From a checkpoint of a small transformer trained on Wikipedia: rotary positions, 447M tokens.
MLP neurons of a small language model. Each row is named by its layer, matrix (down: output weights) and neuron, and shows model dimensions 80-207. Each number is 128 + 24 x the weight over its row's rms, rounded and kept within 0 to 255.
Before each neuron's rows, "fires before" lists the tokens most often just after its 100 highest values on Wikipedia text that the model never trained on. A number after a token or word is its count.

fires before: "|" 100
L6.down152 [ 96 130 133 120 145  89 120  89 122 102 125 136 105 121 124 143 135 107 127  97 123 119  76 125 116 122 139 148 159 113  82 125 100 152 123 120  99 146 146 149 161 139 127 154 147 132  86 129 121 128 156 113 119 136  98 157 147 115  86 150 102 137 133 153 110 141 153 162  80 137 127 168 109  98 110 106  91  98 125 131  75 165 175 114 125 124 135  92 134 137 141 119 144 142 146 149 126 158 109 134 156 198 161 142 153  90 100 145 168 130  91 155 123 127 170 148 137 153 152 116 107 139  89 149 129 152 124 119]

fires before: " |" 66, "." 15, "|" 14
L6.down603 [149 109 140 128 150  87 119 104 113 113 119 101 110 127 124 153  94 109 136 105 130 121 122 155  92 144 109 100 134 107 112 149 115 136 116 119 149 149 165 111  95 111 144  93 164 102 134 142 121  97 106 154 166 115 100 178 155 150 118 107 139 142 116 152 129 132 105 124  96 113 157 138 131 146  98 121 135 148 173 159 141 129 117 109 101 149 119 145  91 140 140 140 152 129 131 134 121 142 123 106 115 126  95  92 118 106 131 101 130 103 100 117 169 128 129 141 111 122 140  90 202  93  77 132 135 148 136 129]

fires before: "on" 23, "ve" 9, "ng" 7, "ons" 5, "es" 4, "l" 4
L5.down185 [ 87 134 181 140 141 159 124 121 147 102 115  83 109 151 129 130  67 139 113 115 130 109 130 126 133 138 104 118 111 117 150 104 140 147 109 134  99 154 138  64 145 125 164 142 101 173 152 121 123 156 124  97 138 160  74 127 125  92 126 125 125 113 133 132 124 164 177  92 144 165 153 117 107 131 131 110 154 101 151 167 117 138 110  96 144 106 126 142  69 136 143 170 124 132 114 114 138 130  92 140 159 139 126 108 129 156 154 114 107 138 127 108  86 125 170 132 150  81 150 118 153 108 179  95 109 141 152 147]

fires before: " to" 22, " by" 11, " from" 10, " as" 9, " in" 8, " on" 7
L5.down461 [182 141 119 113 113 149  64 131 104 135 154 105 130 134 103 121 141 140 111 121 158  92 154 122 180 155 108 134 109 133 109 153 110  86 152 163 130  97 116 151 150 159 130 138 146 128 103 162 145 174 149  75  85 138 115 121 109 168 136 112 116 111 171  82 150 148 115 117 121 145 108 115 141  79 142 121 130 139 125 101 109 168 109 176 108  96  86 130 124 118 120 123 133 143 159 159 135 100  68 104 153 156 169 128 165 135 125 154 178 139 112 146 124 149 163  74 143 168 136 142 150 113 115 116 129 115 116 118]

fires before: "|" 100
L5.down433 [133 135 113 149 170 136 175 163 161 170 141 117 119  99 128 110 161 214 134 111 115 107 115 166 113 149 154 123 122 152 122 149  90 112  94  99 104 110 105 107 146 166  97 128 124 114 107 116 109 109 134 126 106 104  96 141 132 151 122 132  99 173 155 129 146 128 140 167 137 123 114 148 156 147 150 124  95 120 135 164 155 120 159  99 106 139 104 138 125 135 139 133 144 126 119 158 108 113 139 133 121 134 150 124 105 146  86 120 143 124  77 109 120 100 116 108 124 111 170 101 145 116 106 206 165 172 140 134]

fires before: " (" 26, "\n" 20, ":" 12, " ;" 7, "\n " 5, " :" 5
L6.down432 [ 89 146 111 142 143 134 127 120 115 129 110 146 125 118 117  90 137 104 120 117 136 126 104  90 127 143 140 124 128 121 133 122 128 121 146 132 100 142 121 165 118  81  97  98 126 127 150 173 129  97 110 139 124 135 145 130 182 157 115 101 116 121 133 130 135 140 106 159 126 118 111 159 143 110 136 128 108 159 179 135 163  96 150  85 157 150 131 160 128 123 138 153 102 130  46 132 162  95 146 135 143 126 125 183 139  99 177 121 155 137  95 152 148 115 168 103 127 146 148 134 101 145 138 102 142 128 140 131]

fires before: "," 83, "." 7
L5.down437 [125 122 136 119 103 177 115 151  79 140 122 155 135 154 129 134 119  88 101 122 153 117 118 133 145 162  81 122 144  79 154 120 107 107 143 130 139 141 121  78 123 142 143  81 136 111 128 107 156 112 136 114 163 155 108  98 121 185  93 109 122 109 144 167 177  78 119 114 153 125 134 131 130 131 118 109 182  96 124 104 105 108  70 163 118 150 134 145  99 120 128 137 111 155  86 117  88 178 150 125 150 114 114 147 160 118 123 140 162 137 112 143 114 117 156 115  87 131 130 159 144 112 124 170 104 130 158 128]

fires before: "'" 54, " of" 9
L5.down260 [134 180 121 138 130 129 124 142 103 164 129  93 119 146 117 166 175 174 143 139  84 136 132 129 114 120 104 139 138  93  93 116 132 110  92 125 145 147 124 140 134  97 111 103 122 124 158 145 127 101 129 122 157 130 110 129 131 113 158 135  93 172 143 118 114 150 134 145 162 124  99 112 114 105 132 139 118 170 136 153 116 101 139  58  99 148 155 103  86 132 148 131  76 129 153 148 161 122 137 129 149 114 145 130 101 109 131  86 107 157 144 122  86 125 133 101  95 137  98 107 102 127 104 114  94 110 133 127]

fires before: "|" 76, "ron" 7
L5.down229 [ 87  74 119 117 101 120 173 146 109 125 128 134  99 119 142 142 113 139 140 164 102 149 103 136  65 121 143 132 141 108 143 155 126 132 147 103 116 105 137 105 117 155 101 131 111 137 156 125 123 109 109 125 136 114 165 167 115 172 129  98 138 165 175 122 121 112 139 125 123 108 111 149 119 109 106 130  72 101 103 167 144 127 144 118 145 134 143 100 123 120 162 106 159 117 110 137 129 141 153 144 148 174 166 121 116  73 160 174 127 133  68 151 147  81 132 150 178  92 102 132 138  94 120 129 154 144 126 137]

fires before: "ing" 16, "d" 13, "s" 11, "ed" 6, "er" 5, " of" 4
L6.down456 [116 175 147 164 122 120 138 107 109 117 149 123 103  99 136 127  68 212 129 101 131  68 193 114 130  62 137 108 172 112  81 113 135 153 138 116  60 101 110  95 142 139 162 124 121  81 117 125 151 108 156 113 154 131 132 140 146 137 134 110 129  96 137  96 129 139 121 125 150 132 149 125 162  82 144 134 142 138 128 145 140 161 119 135 160 139 164 129 121 104  82 119 127 128 145  96 132 129  72 109 108 120 127 154 114 141 108 176 155 150 113 150 101 121  81 102 125 127 132 141 120 137 103 157 115 167 123 134]

fires before: " |" 29, "′" 12, "\n" 10, " (" 5, ";" 4
L5.down631 [130 180 106  69 109 132 114  86 139 126 113 152 137 142 159 146 146 145 142 128 116 194  49  75 134 100 103 132 116 128 127 123 168 125 142 147 144 127 151 125  97  90 125 148 123 110 104 145 125 102 126 112 126 107 112  75  88 148 135 148 127 146  83 130 130 122 152 137 142 143 177  96 127 121 102 156  98 149 130 128 138 142 147 127 144 178 111 132 155 121 133 104 149  92 139 110 119 175 148 136  79 134 154 128  95 145 132 156 130 108 154 113 131 122 104 148 104 129 147 147 134  91 143 136 143 144 127 106]

fires before: " (" 28, ")" 13, "N" 7, " in" 4, "^" 4
L6.down317 [ 76 158 118 107 123 158 164 172  75  99  88 103  98 111 131 134 159 109  95 111 143 144 121 107 166 128 166 143 147 147 119 152 141 158 132 144 151 183 171 151 127 102 137 137 153 131 104 118 152 116 127 151 177 138 121 119 133 141 128  92 139 171 138 171 130 145 118 119 157 111 130 120 136 119 105 136 114  77 126 185 135 113 138 143 119 134 140 135 135  84 143 126 156 121 112 116 149 154 124 101  95 126 102 137 154 134 132 133 111  91 125 118 149 126 118 125 128 129 138 132 199 122 153 167 161 173 129 114]

fires before: "d" 30, "s" 11, "ed" 7, " from" 4
L5.down213 [ 84 150 151 122 147 150 139 143 147 164 126 111  88  99  81 164 115 147 113 135 135  77 123 120 112 129 176 149 121 152 151 162 128  80  69 128 140 111  97 139 122 117 160 131 109 101 118 138 133 113 136 140 115  99 128 130 143 138 155 137 125  94 122  88 121 178 117 128 118 122 146  94 141  91 123 163  92 147 114 126 116 156 132 131 119  92 139 157  90 136 137 144 131 152 187 141 142 133 119 136 136 152 113 153 119 119 141 121 138 141 103 106 126 109 177  79 145 135 121 107 109 134 120  95 111 107 120 102]

fires before: "1" 14, "0" 13, "5" 12, "8" 12, "2" 11
L6.down262 [ 97 110 120 126 150 104 123 160 131  90 129 105 115 116 168  54 131 137 160 138 159 131 143 137 115 117 163  95 112 142 129  92 107 115  78 132 134 125 157  96 108 148  98 147 121 146 113 144 115 155 151 173 138 130 133 149 149 173 127 121 101 131 156 108 120 139 163 152 109 116 124 124 142 146 123 135 121  99 121 114 103 100 116 126 137 149 139 142 169 127 114 106 118 152  96  93 146 130 140 107 140 150 145 124 157 120 164  89 140 129 118 158 108 171 111 124 112 134 122 156 125 124 156  98 132 170  96 141]

fires before: "." 18, " (" 16, ")" 12, " mi" 5, "\n" 4
L5.down420 [123 151 114 125 148 185 138 193 138 146  95  98 174  87 127 123 112 165 121 100 150 101 113 127 116 146 125 119  71 146  92 101 153 161 118 163 153 141  92 140 134  68 135  85 156 147 100 122 114 124 166 111 124 143 143 100 150 103 119 127 136 153 143 119 142 118 148 118 161 113 117 114 155 114 117 113 120 138  96 146 125 145 131 142 128 146 116  96 107 153 108 142 154 137 115 140 105 137 103 137 111 151 135 114 124 112  87 104 153 138 171 121 163 165  96 121 112 149  95 112 118 132 131 137 173 103 190 105]

fires before: " |" 19, "." 15, " (" 11, "N" 6, "," 5
L6.down213 [150 153 143  97 152 130 130 120 109 130 179 134 134 119 151   0 112 120 133 119 148 140 160 144 136 114 137 116 149 121 124 127 123 145 109  96 141 147  90 137 159 154 123 168 158 143 100 150 142 104 120 137 126 153 134 158 113 141 164 165 139 134 119 102 112 136 128 108 102 106 148 119 115 147 115 139 116 122 142 116 106  86  97 163 139 137 130 134 151 126 151 107 179 143  44 117 127 128 157 105 167  88  85 138 154 124 112 133 112 133 150 127 104 108 156 112 105 131 163 129  94 116 117 138 140 136 158 158]

fires before: "-" 29, "|" 26
L5.down225 [125  82 110 148 136 104 127 133 116 150  95 153 106 100 127 209 145 134 135 117 101 106 148 170 154 114 115 137 113 153 113 116 148  91  87 129 100 136 108 146 113 160  92 109 138 130 147  94 154 132 107  97 137 172 138 128 153 140 133 119 129 149 137 105  91 148 166 144 129  68 126 126 107  63 124 133 148  84 141 146 106 107 110  99 142 120 113 119 111 147 125 171 154 143 131 133 123 143  81 158 103 151 148 119 123 137 130 112 146 145 118 105 193 129 135 138 116 120 128  79 134 155 136 113 114 160 147 127]

fires before: ")" 95
L6.down582 [152 136 149 114 147 120 129 166 111 144 110  76 155  88  74 100 188  95 125 118 133 104  87 135 132 120 147  68 154 117 108 126 144 137 125 132 100 128 112 119 147 147  97 133 143 138  91 105 178 141  85 124 119 153 112 119 194 117 120 136 150 145 134 110 102 122 138 141 128 102 111 133 109 136 104 122 147 163 139 185 136 117 113  57 169 151 158 133 109 127 134 115 115 106 119  92 115 144 131 163 135 114 110 104 135 100 132 138 147  94 143 116 116 134 117 159 111 145 115 156  93 150  98 170 142 131  93 132]

fires before: "," 34, " York" 6, "dale" 6, "." 4, " University" 4
L5.down555 [138 144 150 151 128 140 129 133  93 134 155  93 123 139 143 131 146 184  90 159 158 118 127  83 134 152 119 169 132 135 135 127 137 160 111 158 135 135  72  80  65 171 140 144 120 126  91 130  97 128 137 112 139  88 115  81 141 135 130 117 153 117  69 149 133 121 133 104  85 122 141 169 147 123 137 110  98 120 146 105  76 113 118  99 144 111 116 165  91 107 126 137 141 133 109 134 140 162 103 141 140 137 105 103 190 128 139 173  91  94 117 114 120 134 105 143 102 112 153 128 121  94 138  84 179 151 124  98]

fires before: "|" 38, "\n" 18, "  " 10, "-" 7
L5.down243 [184 106 114 150  96 123  89 166 114 111 138 130 112 161 123 179 119 118 124 133 155 112  95  93 140 107 105 116 129 127 124 113 109  99 113 148 126 114 123 119 124 130 123 140 106 150  95 136  89 137 104 121  90 122 133 173 139 128 118 132 151 103 157 143 147  82 113 138 126 107 138 129 130  72 115 134 125 169  95 130 137 162 172 130 118 115 127 150 116 133  94 101 126 152  91 130 123 140 123 185 171 143 145 122 136 136 136 155 124 114 140 117 123 137  71 175 106 162 123 162 133  85 142  74  89 150 142  75]

fires before: "," 28, "." 18, " and" 9, " ;" 5
L5.down599 [137 116 145 121 101 143 101 108 130 119 158 154 110 144 164 150 150 123 156 119 146 168 151 172 111 141 122 116 167 140 137 125 134 129 151 136 110 175 150 152 103 124 136  98 141  45 137 109  95 177 181 140 153 140 108 111 138 160 122 132  95 112 120 151 150 136 121 109 150 104 142 109 134 179 140 139 111 104 104 124 131  93 100 155 160 134 120 134 105 163 155 127 113 147  98 141 113 120 116  94  97 124 148 130 115 117  96 149 117 133  97 142 142 162 141 148 123 117 133 109 144 136  85 118  98 101 128 133]

fires before: "on" 40, "ve" 11, "ons" 5, "ng" 4, "vel" 4, "ona" 4
L5.down207 [ 78 116 138 134 153 146 158 150 163 102 156 110 167 134 144 151 182 128  75 126 118 176 129 104 110 132 112 128  97 147 128 116 158 156 133 121  84 134 139  96 160 119 123 123  69 160 132 112 131 146 100 138 134 166 129 102 108 121 135  96 138 128 147  93  93 128 143 101  86 138 120 111 162  95 129 176 124  96 116 142 112 121 127  93 132  87 133 101 128 120 168 151 140 130 131 130 162 134  73 139 165 165 164  85  73 132 151 138 161 132 125 129  82 115 109 119 142 146 128 135  92 129 108 113  95 140 124 149]

fires before: "|" 82
L6.down254 [178  98 104 117 128 174 142 146  85 168 118 122  97 131 137 204 139 110 134 156  93 110  88 111 138  73 144 126 148 153 118 111 154 139 126 135  78 138 150 128 138 145  99 154  57 143 114 103  93 111 126 118 127 120 121 116 139 110 162 156 145  85 142 131 124 157 123 173 112 151 129 162 127 144 110 128 122 129 117 136 127 142 139 114 109 144  99 135 125 130 191 108 115  94 116 144 134 146 146 152 169  94  76 121 103 116 121 104 154 114 104 128 178 139 116 121 130 118 138 136 125 144 150 134 135 131  74 116]

fires before: ":" 41, "\n" 17, " |" 13, " /" 6
L5.down340 [131 144 134  92 135 100 160 191 149 127 103 159  95 116 156 167 111  86 132 153 119 121 128 141 121 143  71 155 129 185 170 120 101 166 121 143 140 114 120 122 101 131 123 118 126 140 140  86  88 107  93 137 143  89 122 165  84 157 143 150 105 134 101 115 139 147 170 126  98 144 152 106  80 145 134 160 187 116 112 141 128 127 138 142 137 158  74  97  47 111 133  82 145 123 120  95 112 138 125  93 110 111  84 113 110 155 114 135 137 115 136 130 139 136 161 118 136 114 127 113 122 136 186 115 139 138 111 124]

fires before: "-" 96
L6.down448 [158 173 138 120 111 139  77 168 131  86 166 129 122 123 137 114 139 149 129  83 141 105  71 122 129  83 119 138 160 164 104  80 119  78 106 130 123 132 132 187 115 174 131 107 131 117 105  94 143 127 123 150 166 120 126 137 127 143 126 150 123 114 137 111 161 122 149 132 148 145 108 174 129 144  69  98 122 125  96 120 134 168 128 115 145 122 155 102 129 157 150 124 100 143 107 149 117 108  74 133 127 118 144 128 154 116 146 152 123  83  87 111 123  99 136 129 137  95 110 148 143 162 124 105 146 107 177  95]

fires before: "-" 51, "e" 9
L5.down293 [ 93 120 106  92 126 124 157 142 124 107 116  82 129 139 101  80 179 170 177 143 122 125 104 146 150 107 123 152 115 151 100 147 161 124 199 104  90 115 125 112  92 136 131 166 123 197 167 143  88  88 106 152 163 118 117 149 114 162 125 133 133 116 141 143 140 172 110 140 149 133 110 133 130 142  98 126 112 125 108 137 138 103 107 101 120 117 173 112  94 106 133 136 155 108 103 134 163  96 123 146  91 116  93 120 144 113 139 107 164 140 102  78 111 100 122 145 140 131  84  97 134  81 127 138 113 101 146 135]

fires before: "." 18, "5" 12, "8" 11, "2" 8, "7" 8
L5.down619 [125 122  98 131 138 157 136 135 109  98 118 128  88 127 125 118 125 107 125 153 130 144  92 171 130 127 125 150  72  75 161 127 126 108  61  99 145 137 140 134 115 187 138  69 136 126 138 170 112 161 118 145 124 160 115  98 112 148 123  95 186 156 101 107 150 121 146 130  85 141 127 144 131 151 130 120 122 150 117 119 131 118 140 145 124 154  75 121 138  96 119 155 121 106 142 148 128 126 110 117 102 147 166 105  94 126 195 116 126  85 156 147 124 120 148 124 128 125 111 123 149 162 197 133 175 157 102 158]

fires before: "-" 60, " |" 23, "." 10
L5.down609 [ 94 109 134 135 125 121 129 134 136 136 146 140  88 144 162 135 133 120 135 139 164 103 128 123 159 117 102 140 153  73 132  86 121 128 137 130 138 133 111 126 126 150 110  97 147 128  92 112 154 189 159 101 128 138  94 161 155 108 120 139 105 204 109 122 150 159 119 158 124 105  86 119 109 102 151 128 132 135 155  76 141 162 109  81 133 120 105 147  98 143 140 106 139 133 125 145 141 124 111 149 135 132 127  95 130 187 118 102 146 134 137  95 146 123 101 104 134 149 146 109 122  92 108 163 151  98 103 160]

fires before: "|" 57, "k" 5
L5.down151 [120 123 187 122  88 113 134 157 124 128 122  99 107 130 162 137 141 127 142 138 137 112  87 166 177 106  93 182 147 128 105 105  87 106 125 101 148 150  97 109 130 125  98 157 168 147 134 132 106 112 109 107 120 106  96 135 133 122 173 137 151 154 161 138 129 125 164 106 144 111 111 139 102  92 145 144  94 103 107 114 156 142 137 200 122 157 131 132 132  98 143 158 147 110 137 138  80 106 173 147 139 124 159 109 139 123 102 156 134 102 103 103 142 113 164 117 130 110 148 140 121 120 128 108  93 120 126 167]

fires before: "-" 51
L5.down120 [136 128 146 134 120 141  86 106 153 143 145 112 100 179 154 156 103  99 109 104 143 135 113 138 149 143 136 159 173 155 151 149 135 117 148 129 113 150 117 155 131 122 117  82 122 162  97  97 143  97 158 102 132 129 103 149 143  99 155 155  94 133 132 146 149 134 140 141  74 118  96  94 121  71 134 123 136  98 129 117  60 127 150 142 143 132 122 104 135 145 142  97  96 145 153 114 129 132  84  81 134  89 164 152 130  99 130 158 170 121 117 151 141 138 159 159 149 124 114 101 113 110 159 111  99 159 181 164]

fires before: "," 24, " |" 23, " \"" 8, " of" 6, "." 5
L6.down256 [109 104  90 197 115 141 147 157  95 106 147 118  94 145 137 165 116 116 162 134 112 110 143  98 138 159 140 172 123 155 140 168 126 132 118 111 125 134 141 163 125 103 137 149  81  89 113 151 154 163 139 141 115 124 130 110 115 156  91 153 147  79  89 132 136 124 134 134 127  87  98 131 136 128 130  98 170 118  99 109 102 139 122 152 159  97 146 148 109 120 119 126 143 135 132 153 118 114 104 147  91  81 133 131 126 177 119 146 149 123 111 130 118 107 119 173 124 111 110 123 118 142 113 164 124 146 131  93]

fires before: "," 87, " |" 6
L6.down231 [171 120 111 127 108  72 140 143 118 136 100 125 143 174 147 129  76  79 108 107 119 152 165 100 145  99 149 155 116 112  91 133  78  80  86 126 129 144  93 107 153 109 117 142 149 151  98 105 125 161 143 141 110 106 112 151 171 113  94 136 140  98 111 130 183 140 140 160 136 137 143 137 134 146 119 108 104 128 136 109  68 120 123 126 149 102 125 129 131 131 116 149 161 115 126 166 121 113 147 195  92 136 119 135 128 140  93 154 109 109 131 183 125 137 156 137 154  88 124 142 104 112 128 130 116 116 130 130]

fires before: "{" 30, "0" 18, "3" 8, "2" 7, "1" 7, "4" 6
L6.down0 [ 60 130 131 138 163  96 126 107  95 131 137 151 120 119 116  58 114 124 137 105 152  97  56 133  85 140 152 140 152  98 152 119  96 131 133 142 130 101 129 108 134 103 124 149 115 146 158 130 133 145 121 121 143 152 107 153 156  87 140 103 141 158 133 116 149 170 118 139 153  88 109  87 118 195 152 148  59  98 121 115 122 143 120  95 136 117 132 159 180 123 105 125 150 130 109 111 126 111 117 161 125 175 172 121 115 136 125 160 129 151 148 127 136 112 181 145  91 119 140 149 130 154 154 118  90 150 102  95]

fires before: "." 48, "ic" 4
L6.down409 [176  97 119 109 155 136 148 108 133 118 129 112 130 113 158 166  86  77 151 143 124 132 123  96 106 113 141 100 127  82 114 110 126 123 133 155 160 128  80 122 123 116 141  93 131 147 124 123 124 150 134 115 141 147 127 110 149 145 107 118  85 123 121 153 159 120  83 150 133 115 142 142 143  82 137  79 140 121 172  91 124 116 111 130 111 141 110 138 107 118 126 120 165 129 137 143 112 118 158 129  96 187 112 155 145 104 109 107 149 109 128 107 181 106 140 125 151 130 112 141 107  87 142 122 135 133 139 115]

fires before: "," 17, " by" 15, " in" 13, "." 10, " to" 6, " from" 4
L5.down17 [127 145 128 133 151 119 110 150  80 107 104 116 184 133 112 200 169 111 116  96 112 170 177 166 124 128 122 135  73 122 186  95 108 104 107 166 131 120 141 128 106 159 138 111 151 127 128  86  98 134 111 116 138 114  96 118 127 117 106 152 123 130 176 107 139 111 112 106 143 128 112 109 150 119 132  91 122 148 128 100 153 118 103 177 135 101 150 160 102 151 121 129 158 184 120 125 111 147 111 135 119 183 136 150 155 188 124 118 148 147 122 136 115 105 145 125 136 152 127  96 157 130 116 108 115 120 118 128]

fires before: "-" 97
L5.down591 [ 82 147 111 115  79 146 132 145 119 139 164 117 123 145 150  86 156 221 139 100 123 141  97 130 187 138 130 121 146 152 140 164 133 136 128 144 102 128 150 157 154 184 126 148  92 118 163 119 138 129 120 112 101  81 130 150 102 118  90 108 113 113 126 112 131 143 140 144 136 108  89 140 144 107 110 134 121 112 148 125 189 161 155 147 139 115 148 114 139 171 112 116  91 127 164 141 144  84 126 125 107 126 134 115 146 121 136 127 137 115 140 131  76 150  98 142 103  96 136  95 165 106 128 137 157 145 149 146]

fires before: "," 64, "." 10
L6.down533 [157 142 146 168 121 116 106 127 139 107 128 136 100 128 184 134 128 127 110 132 146 143 195 107 127 120 133 150 120 129 143 115 138 128  80 138 111 127 163  65 105 137 130 104 104 106  87 128 137 140 127 125  86 131  78 103 152 104  91 107 129 110 153 137 159 142  94 162 132 118 151 115 162 134 131 163 124  99 170 101  95 125 122 150 173 143 193 120 125 125 117 112 124 112 151 106 158 111 111 137 133  55 160 191 122 157 128 154 113 117  96 147 135 131 144 107 163  90 111 132 122 135 153 145 132 148 112 141]

fires before: "-" 62
L6.down589 [115 146 124 134 115 149 140 135 163 142 106 129 150 135 102 112 128 145 163  74 108 115 114  95 150 112 106 143 130 118 104 122 155 103 109 121 138 117 132  73 129 109  82 153 126 101 128 121 129 161  97 128 159 172 123 181 104 109 165 110 112 132 127 166 159 144 134 109 120  99 117  98 114 106 154 162 131 160 144 131 103  88 170 115 125 131  81 125 115 114 116 167 116 134  94  98 141 161 121 163 130 121 137  66  98 140 146 132 119 121  92 164 105 108 121 127 133 159 108 123 167 104 134 117 127 162 128 166]

fires before: " \"" 38, "\n" 9, " on" 6, ":" 6
L6.down344 [109 126 136 182 127 132 111 102 120 130 150 138 106 124 156 128 124 120 100 148 134 120 112  95 111 119 174 126 115 156 120 104 103 123 111 160 148 130  90 143 167 126 128 107 129  97 150  95 151 140 132 136 155 136 115 155 122 147 132 112 140 110 147 123 155 140  72  97 123  86 158 128 134 121 120 127 115 114 175 135  90 142 165 147 174 126 123 133 110 138 110 184 137 137 142 131 169 118 138  77 142 127 150 150 154 106 148 109 125 112 141 126 126 136 138  90 115 143 137 145 118  78 179 146 118 133  97  95]

fires before: " |" 29, "." 23
L5.down460 [150 132 118 127 132 122  71 121  93 164 134 109  98 112 140 116 129 139  87 127 124 120 152 160 117 139 145 119 113 102 140 157 127 145 113 113 148 137 136 132 104 129 142 103 128 136 113 125 145  82 150 112 107 164 162 100  98 180 139 135 129 164 119 103 147 133 139 138 148 142 139 129  87 124 109 160  98 113 142 125 150 104 113 131 100 115 118  80 125 134 120 119 125 133 104 164 122 112 160 194 131 172 112 167 124 164 138 116  79 102 137 109  65 109  89 129  92 129 120  94 152 125 103 130  90 148 129  78]

fires before: "–" 29, " |" 22, "0" 6, "1" 5, ")" 5
L6.down63 [105 126 112  79 157 126 143 164  97 156 179 156 131 184 123 101 113  80 135 105 111 157 116 125 102 138 116 124 127 112  91 153 162 116  61 138 142 139 146 119 148 164 103 147 111 142 134 103 133 129 110 132 146 129 129 147 120 103 117  94  93 139 116 123 152 166 129 175 130 139 142 138 141  98 164 156 133 103 146 129 151  74 124 144 102 123 114 163 139 134 124 123 115 116 113 144 163  67 136 113 122 124  97 104 172 109 164 158 141 110 118 186 106 150 132 122  95 155 171 109 142 146 142 146 131  70 110 104]

fires before: " as" 28, " by" 23, " in" 5
L6.down336 [153 170 133 169 105 147  94 140  97 107 110 129 122 134 148  98 154 109 158 116 114 112  98 110 125 178 159 154 160 129 139 151 149  95 101 185 155 139  87 172 134 126 141 113 148 123 136 118 106 116 139 126 106 129 140 153 105 148 124 126 128 137 156 131 126 102  91  98 107 111 141 112 103  73 184  85 116 130 142 122 164  92 119 145 133 128 172 160 138  57  92 143 134 132 124  75 150  69  78 159 102 132 155 166 122 146 108 109 159 135 117 153 133 154 113 156 103 179 131 147 114 102  99 135 138 131 113 135]

fires before: ")" 18, " as" 16, " to" 8, " in" 6, "," 6, " (" 5
L5.down412 [106 124 101 155 125 123 110 123 176 113 159  95 132 143 165 159 154 124 112 165 165 101 161  97 102  93 162 156 138 123 131 120 146 143 130 121 130 127 111 105 100  95 127 114 126  73  94 184 158 147 162 112 124 128 129  74 125 102 121 110  93 152 129 168 146 137 103 130 105 140 113 142 150 119 124 104  97 135 108 122 138 129 156 123 106  89 128 144 129 151 117  98 141 122 110 115 152 142 102  99  98 132 166 104 151 122 132 131 144 129 134 108 128  93 127  91 143 163  98  66 142 108 120 108 112 120 104 172]

fires before: "," 21, ")" 14, "\n" 9, "/" 7, " the" 6, " |" 4
L5.down80 [160 100 140 153 130 148 139 114  87 150 139 152 128 140  94  67 146 104 133  65 110 159 105 136 112 122  89 136 157 100 134 122 127 109  94 118 155 130 110 154 138 119 130 154 128 113 115 162 135 143 181  78 166 144 161 126  73 149 143 144 140 153 125 117 162 104 127 134 102 122 110 130 193 172 152 129 105 137 127 111 135 145 169 138 127  72 135 121 148  95 128 121 114 147  98 142 148 145 138 173 146 122 153 127 114 134 152 144  96 129 121 142 128  90 160 110 135  99 168 123 127 111 153 133 141 132 134  94]

fires before: "-" 54, " a" 7, " the" 7
L5.down530 [153 151 125 148 128 170 132 108 140 135 117 184 119 120  78  91 149 195 161 148 157  80 126 110  98 147 127 145 119 122 134 122 125 127 118 167 112 145 123 108  83 119 119 155 153 160 119 150 106 140 104 136 134 119  88 145 149 137  80 162 135 126 108 150  92 146 150 100 151 137 145 169 140 140 115 153 121 145 140 144 120 100 122 150 132 105  84 140 122 153 128 150  97 136 146 146  98 162 130 112 105 139 134  95 168 117 141 115 130 122 166 109 176 137 146 122 138 114 101 118 118 153 134 114 112 109 112 137]

fires before: " to" 18, " of" 16, " as" 12, " for" 4, " by" 4
L5.down41 [ 90 125 146 119 135 107 151 137 108 179 111 109 119 185 111 159 110  71 155 102 124 130 140 179 129 103 117 155  71 153 127 129  88 104 149 182 169 177 151 160 145 145 123 133 120 133 115 114 145 155 138 113 112 162  91 115 102 117 110 117 149 139 130 134 130 129 114 105 127 113 112  88 120 119 159  96 102  87 142 135 121 138 133 144 161 134  97 109 136 119 136 131 101 143 147 120 141 111 127 136 132 141 180  98 183 163  99 102 172 118 179 181 122 128 140 131 184 114 119 136 120 140 106  76  89  79 120 126]

fires before: " |" 68, "'" 7, "–" 5
L6.down323 [108  98 118 110  99 150 120 138 152 107 109 112 131 138 148 157 144 213 172 154 107 139 101 177 122  81 130 169 148  98 159 142 178  96  87 102 115 122 123 122  65 136 168 136 129 149 132 110 139 112 131 134 134 103 108 100 121 103 131 102 137 125 152 190 174 162 133 122 150  86 127 182 122 105 118 125 106 100 112 136 116 109 141 128 135 125 139 117  89 142 155 156 101 109 116 111  94 147 162 134 122 154 110 152 104  92 145 132 146 162 165 115 146 126  95  91 105  77 113 130 102 116 136 102 136 124 117 146]